Weights of a small GPT-style language model, trained from scratch on English Wikipedia: a variant of Muon for these matrices.
MLP neurons of a small language model. Each row is named by its layer, matrix (up: input weights) and neuron, and shows model dimensions 0-127. Each number is 128 + 32 x the weight over its row's rms, rounded and kept within 0 to 255.
After each neuron's rows is what it responds to, as a language model described it from the Wikipedia text at the highest values.

L9.up291 [161 116 116 101 161 158 104  91 120 118 130 145 128 152 157  73 161 116  92 145 123 122 132 144 119  97 171  83 195  99 181 145 137  76 148 214 160 117 104  71  93 123 187 119 108 124 148 159 139 121 108  98 162 184 134  95  79 105 126 117 165  88  64 114 120 188 115 100 138 148  91 175 152 123  90 133  74 189 185 166 186 128 104 131 139 142  77 149 111 126 170 125 114 152 149 160 111 102 231 195  82 145 118  99 155 123 117  97 177 146 118  79 155  44 208  63 109 169 125 136 132 117 128 158 161 155 121 132]
Short final word pieces that complete a word split into tokens, such as -s in plays and follows, -o in Álvaro and Rodolfo, -y in Guy.

L3.up740 [134 114 106 140 136 174 135 115  97 108 124 134 150 115 172 178 155 113 175 155 123 139 123 183 107 130 157  87 110 158 107  86  71  54 120 130  99 161 132 153 133 128 141  94 116 146 145 137 125  89 150 140 151 118 108 147 121 103 141 100  89 139 101 200 110 117 148 128  79 135 118 108 163 102  88 163  47 165 211 105 101  56 147 125 130 116 104  96 134 167 174 132 151 138 126 180 140 157 118 148 118 136 135 136  59 110 158 101  95 105 142 189 108  76 161  94 128 143  62 111 122 114 135 130 156 158 198 134]
First token of a capitalized name or title, such as The, St, F or New, often after a pipe or comma in tables and lists (Toronto Star, Newport, State Program).

L9.up862 [103 140  64 107 132  88 127 130 137  67 155 105 128 182 130 178  95 125 196 152 177 166 105 190 100 102 117 105 100  98 127 108 192 117 133 151  98 142 119 144 184 122 177 131 106 153 155 158 157 165 132 139 141  95 104 117  96 147 176  82 140 105  94  83 138  84 123 134 104 111 178 130 121 162 118 135  67  78  85 121 116  66 126 178 117 112 176 194 157  95 136 131 131 134 143  88 143  76  70 121 132 108  94 115 109 179 101 109  86  83  99 176 166 125 122 136  97 160  89 177 145 167 159  95 110  83 116 128]
Final pieces that complete a word or unit: adjective suffixes (season-ed, reg-ional, fruit-less, decor-ative), % and month after numbers.

L3.up112 [104 160 129 125 132 128  91  93 119 156 171 167  55 115 134 193 126 125 189 119 135  70 112 167 145 169 146 119 182 145 118 194  78 135 163 130 148 120 117 108  61 119 173 117  81 111 119  71 158 157 118 124 194 160 176 126 145 124 151 112 163 152 105 140 138 147  66 165 216 110 185 104 131 142  54 118 156 163  94 132 115 122 138 129 150 126  67 188 129  98 156 137 163 167 119 107 144 157 105 134  74 111 134 149 138 108 137  87 140 152 100 127 156 140 104 119 154 133 180 158 132  92 136  74 150 163 124 178]
Digit tokens within numbers, especially in tables and statistics after a pipe or space, such as 82, 40, 0.

L18.up416 [107 127  77 148 180 124 117 130  34 131 179 112 120 150 109 150 145 126 152 131 125 130 100 118 115 136  56 174 115 124 123 108 106 131 138 136 147 124 100 169 122 156 109 104 106 131 112 207  99 159 152 152 152 117 154 190 144 116 146 117 106 139 122  97 101 125 101  96 106  84 147 164 135  64 113  98  72 134 163 170 158 115 154  44  88 134 187 158 177 107  99 181 148 137  91 138 145 116 124  99 131 127  89 108 130 165 174 115 104 119 131 111 125  86 138 122  96  90 183  70 109  77 153 111  85 202 110 132]
Mainly month names in full dates, like 24 July 1906 and On November 21; also first pieces of split words such as Con(sequently), N(ever)theless, deb(t), and digits inside numbers.

L9.up24 [146  96 119 193 127 103  99  74 151 117 113 129 142 137 100 113 146  96 125 137  73 158 137 151 112 138 104 127 146 140 116 111 102 221 107 130 149 116 167 133 141 125 183 131  96  91 185  86 139 144  92 119 113 131 201 123 141  96 113  82 157 200  76 160 160 143 138  92 161 132 135 147 134 115 113 147 194 152 108  80 136 178 180 163 137  84 176  88 186  97 184 143 146 197 103 160 126 147 164 188 124 100 161 170 107 121 222 126  91 135  64 169 120  61  77 143 124 114 137 104 121 125 148 146 128 175 113 139]
Continuation pieces inside a split number or word, such as digit groups after a comma (3,000, 1,400), table and score digits, and word chunks like f-ail, d-ail-y, calc-ium.

L18.up44 [185 136  68 192 135 135  73  91 124 123 126 166  96 129 113  92 191 162 104 148 171 117 115 129 114 168 123 105 169 142  95  80 130 112 130 102  68 147  59 123 166 137 110  83 129 171 171  99 112 132 151 149 153 125 137 103 182 206 102  77 158  95 131 121 170 115  92 170  61 198 136 114 107 147  98 138  70 154 108 129 107 150 167  76 176 122 140  80 151 113  85 159 141 175  99 144 175  91  91 137 126 120 120 146 149 160 168 107 126 169 119 156 142 141  79 128  78 124  91 113 141 154 120 154 129 172 100 104]
Final pieces completing a split word (H-ard, Cl-ay, h-arm, conc-ern, requ-ests), and short cell values before a pipe in wiki results tables (scores, surfaces, dashes).

L3.up787 [145 117 111 149 111 164  86 112 135 167 122 128  72 159 150  95  74  82  68 126 131 114  95 134 159 114 141  97 108 187 144 171 123 156  60 174 128 164 126 180 116 106 130 119 163 131 125 122  93 150 129 108 138 148 120 154  64 118 112 130 120  90 142  50 135 103 150 128 161 158  84 144 168 142 167 164 129 133 143 126 143  91 148  86 155 147 132 117 101 159 128 155 158 176 118  95  93 157 119 120 131 113 133 124 113  82 157 101  82  91 106 132 151 133 105 136  86 155 170 163 110 179  76 126 103 128 112 161]
Short word-piece continuations right after a word's first letters, mainly romanized East Asian names (Yong, Jeongho, Ying) and -ing endings (streaming, bleeding).

L9.up768 [119 123 120  81 142 145  71  85 100 127 126 144 116 107 134 128  82 112 171 170 128 150 172 130 121 135  97 106 128 168 126  95 106  79 124 109 143 106 106 109 135 134 121 106  88 170  84 183  97 193 154 106 140 178  93 163 142 163 110 151 121 148 148 184 119 113  81 119  83 109 206 119 121 143 189  48 124 134 105 158 157 140 124 131 108  94 136  82 166 101 158  97 140 107 183 140 149 158 105  76 185 119 137  77 139 107 152 157  39 119 114 146 123  55  89 114 123 123 118 150  68 181 118 130 127 114 111  95]
Words that open time phrases in narrative prose: month names after "in", temporal conjunctions (after, when, before, during, later), and endings of day/morning.

L3.up975 [128 122 110 190 139 109 109 184 119 102 184  80 109 176 145 149 140 166 113 108 151 144  72 146 115 105  82 159 124 116  86 134 137 133 143 160 106 151 137 161 124 144  89  94 159  75 130 117 130 119  87  89  96  89  92 106 153 121 145 138 114  99  43  72 103  92 117 147 112  88 161 119 150 135 120 110 118 111 116 135 114  83 172 133  91 135 129  56 140 112 141  49  58 126  95 179 124 110 119 147  76 140 139 102 164 132 121 106  94 112  95  86 117 142  82 158  97 157  78 109 104  99 161 117 142 138 121 145]
Short subword pieces inside longer words, especially names, such as Mb-it, McM-ill-an, Ob-st-acles, Q-ant-as, Hass-an, mag-ic.

L3.up534 [144 116 166 131 230 100 144 150 112 143 123 140 180 114 130  76 110 132 124 129 158 135 191 202 149 141 186  76 128 128 111 133 131 114  82 178 130 123 169 120  92 153 129 143  94 127 154 104  74 135 137 137 132 188 112 163  85 159 112 125 149  69 153  75 159 155 102 145 108  89 133 136 121 133  77  99 117 144 153 170 139 137 139 129  95  69 111 188 149 114 114 180 123 113  79  88  52  81 133 153 141 126 110 129 117 155 129 183 142 141  93 135 150 154  76 146 137  97 156 151 173 152 145 163 174  95 143 121]
Vowel-final subword pieces, mostly -a, -o, -ia, -ina, that end or continue foreign proper names, like Cel-ta, Madon-na, Vi-ena.

L3.up390 [105 110  78  97 104 115 136 136 117 100  98 122 128 135  92 109 158 130  95 105 113 122 114 153 140 152 129 177 141 121  96  93 135 183 160 153  79 123 167 120 108 146 158 192 166 111 104 124 137  83 108 116 149 156 135 203 135  71 159  99 158 186 137 113 152 127 130 131  97 151  94  94 102 104 144 173  49 182 110 125 117 144 153 112 167 131  88  82 140 122 124 152 127 111 152 111 120  75 164  98 115 133 142  71 147 145 110 121 149  89  79  89 173 135 119 149  59 113 140 151 101  85 138  96 138 192 115 134]
Quantity words such as many, all, most, million and percent before a noun, as in "as many humans" or "3.3 million"; sometimes also mid-word pieces like cent, rest, od.

L3.up572 [170 137 137 107 133 162 135 103 162 122 170  95 159 146 114 114 135 134 145  83 124 120 129 106  82 143 159 100 166 109  83  70 116 114 130 171 156 155 134 110  98 136 145 106  96 112 148 178 103 124 111 184 138 174 121 202 127 141 128 124 187 173 167 158  89 165 117 127 180 147 142  92 125 119 108  89 126 118  94 158 194  92  58 105  99 134  60  91 179 134 161 145  79 127 170  95 129 111 118 114 139 111 101  85 136 160  87 185 185 109  77 142 102 114 126 153 118 121 190 108  99 185 158 149  57 114 130 132]
Month names in full dates, firing just before the year number, as in on 12 May 2021 and In February 1921; also "to" in date ranges.

L18.up94 [115  69 150 121 152 132 136 182 105 120 139 178 135 192 135 111 167 161 167 119  95 153  65 145  95  54 110 157 171 145 104  94  86 128 123 151 130 107 108 136 118 166 121 104 142 138 156 163 115 119 142 110  98 181 186 110 120 150 118 127 164 202 183 172 157 132 140 116 157 188 167 125  72 110 162 107 105 153  64 108  83 144 122 134 132 168  89 150 144 125 147 115 121 130  36 114 132 167 131 127 155 115 163 126  99 122 153 124 100 123 109 138 138 159 142 197 179 152 107 110 105 117 113  90  94  97 131  75]
Word pieces or words completing a modifier before its head noun, often the first half of hyphenated compounds: built-in, upper-body, wider range, crucial.

L18.up754 [106  85 149  84 124 112 117  93 132 179 111 103  74 127  78  95 147 102 124  91 113 122  95 115 140 127 148  97 180 162 151 136 178  92 107 172 162  89 161  87 151  32 170 172 189 214  77 176 132 123 119 153 154 104 104 138  96 115 145 127 175 112  24 114 158 156 119 122 105 139  94 121 108 108 126 116  94 138  94 100 118 116  99  93 140 148 132 122 163  62 123 150 139 129 135  99 152 122 171 179 114  94 130  91 124 134 117 112 104 136 111  89 163 126  69  81 118 128  95 114 111 112 122 109 102 160 172 143]
Mostly a standalone plural "s" piece after a noun stem (month-s, block-s, album-s, fund-s), plus consonant-cluster pieces inside names like Gr-, Tr-, Br-, r.

L9.up60 [ 82 105 165 148 124 183 189 150 148 182 156 155  55 122 120 107 145  84 164 125 155 170  97 119 137  87 126 132 159 113 174  19 136  84 128 123 166 159 137 111  95 127 104 164  69 158  88 124 113 132 178  67 148 102  94 118 114  48 131  50 198  84 121 104 103 144 182 139  91  77 133 121 120  72 137 115 105  81 152 139 122 128 101  50  98 145  96  96 140 102  73  93 104 102 126  88 114  78 117 137 111 138 148 115 162 133 146  47 132  92 146 158 132 193 113 128 149 125 175 142  64 141  73 117 124  84 138 139]
Word pieces inside or starting proper names, mostly Asian or foreign names in tables and lists, such as Chak-r-aborty, Sh-in, Li-u, Toky-u, plus capitalized pieces like the A of Akkerman.

L9.up626 [203 150 108  54  97  74 156 161 111  56 143 135 129 107 168 112 124 136 123 136  73 164  76 125 143  97 113 187 117 110 151  85 105 138  99 141  54 112 141  78 163 154 155 126 121  82  85 120 118 164 156 131  99 163 112  79 134 137  97 119 124 141  99 129 147 119 151 158 141 188 177 139 167  45 108 146 111 134 110 151 108 198  79 171 113 150 111 130 123  60 126  98 121  85 141 150 111  68 175 113 116  95 140 163 232 140  81  84 197  90  77 132 175 103 136 127 126 152 119 128 112  90 202 103 119 124 102 132]
Short word pieces in the middle of an unusually split word, such as olit in Metropolitan, it in magnitude, lect in collectively, ó in Józef.

L18.up433 [128  69  40 162 107 119 107 155 124 146 179 149 168 141 128 126 123  97 180 103 129 104 122  86  85 184 132  94  61 120 129 156 123  96 165 123 106 115 166 131 119  91 123 133  79 121 181 115 107 111 113 165 139 127  92 152 126  70 115 164 132 150 151 137 139  99 127 176 102 143 124 145 154 115  88 123 191 152 125 126 113  63 108 100  80 107 128 163  81  95 147  76 118 134  95 143 103  79 123 152  76 113 110  50 167 183 140 181  89 170 121 141 107 189  88 149 151 114 111 134 162 153 134 148 153 111 144 133]
First pieces of names, words or numbers split into tokens that resemble standalone words, in tables and cast lists: A(kio), The(ater), 10(.27).

L9.up105 [107 203 145 109  72 147 125 106 144  99 103 150 122 109  71 129 143 168 116 137 140 141 128 117 134 116 137 149 122 113 122 109  98 137 241 172 185  88 103 112 115 132  66 141  87  59  79 130 155 106 126 107  62 126 123 116  90 104 121 129 123 108 128  97 119 185 139 120 152 133 132 202 125  75 108 174 154 163 141 120 178  95 159 107 144 125 115 156 107 157  96  86  49 130 112 157 108 132 129 100 111 124 255 148  88 128 118 102 154 136 144 147 116 192 120 128 106 119 131  83 172 139  96 148 210 136  91  71]
Opening words of titles and proper names, mostly a capitalised The (The Iowa Source, The Visit), first word-pieces like Ult-imate, L-ess-er, and lesser cases of as the, was the.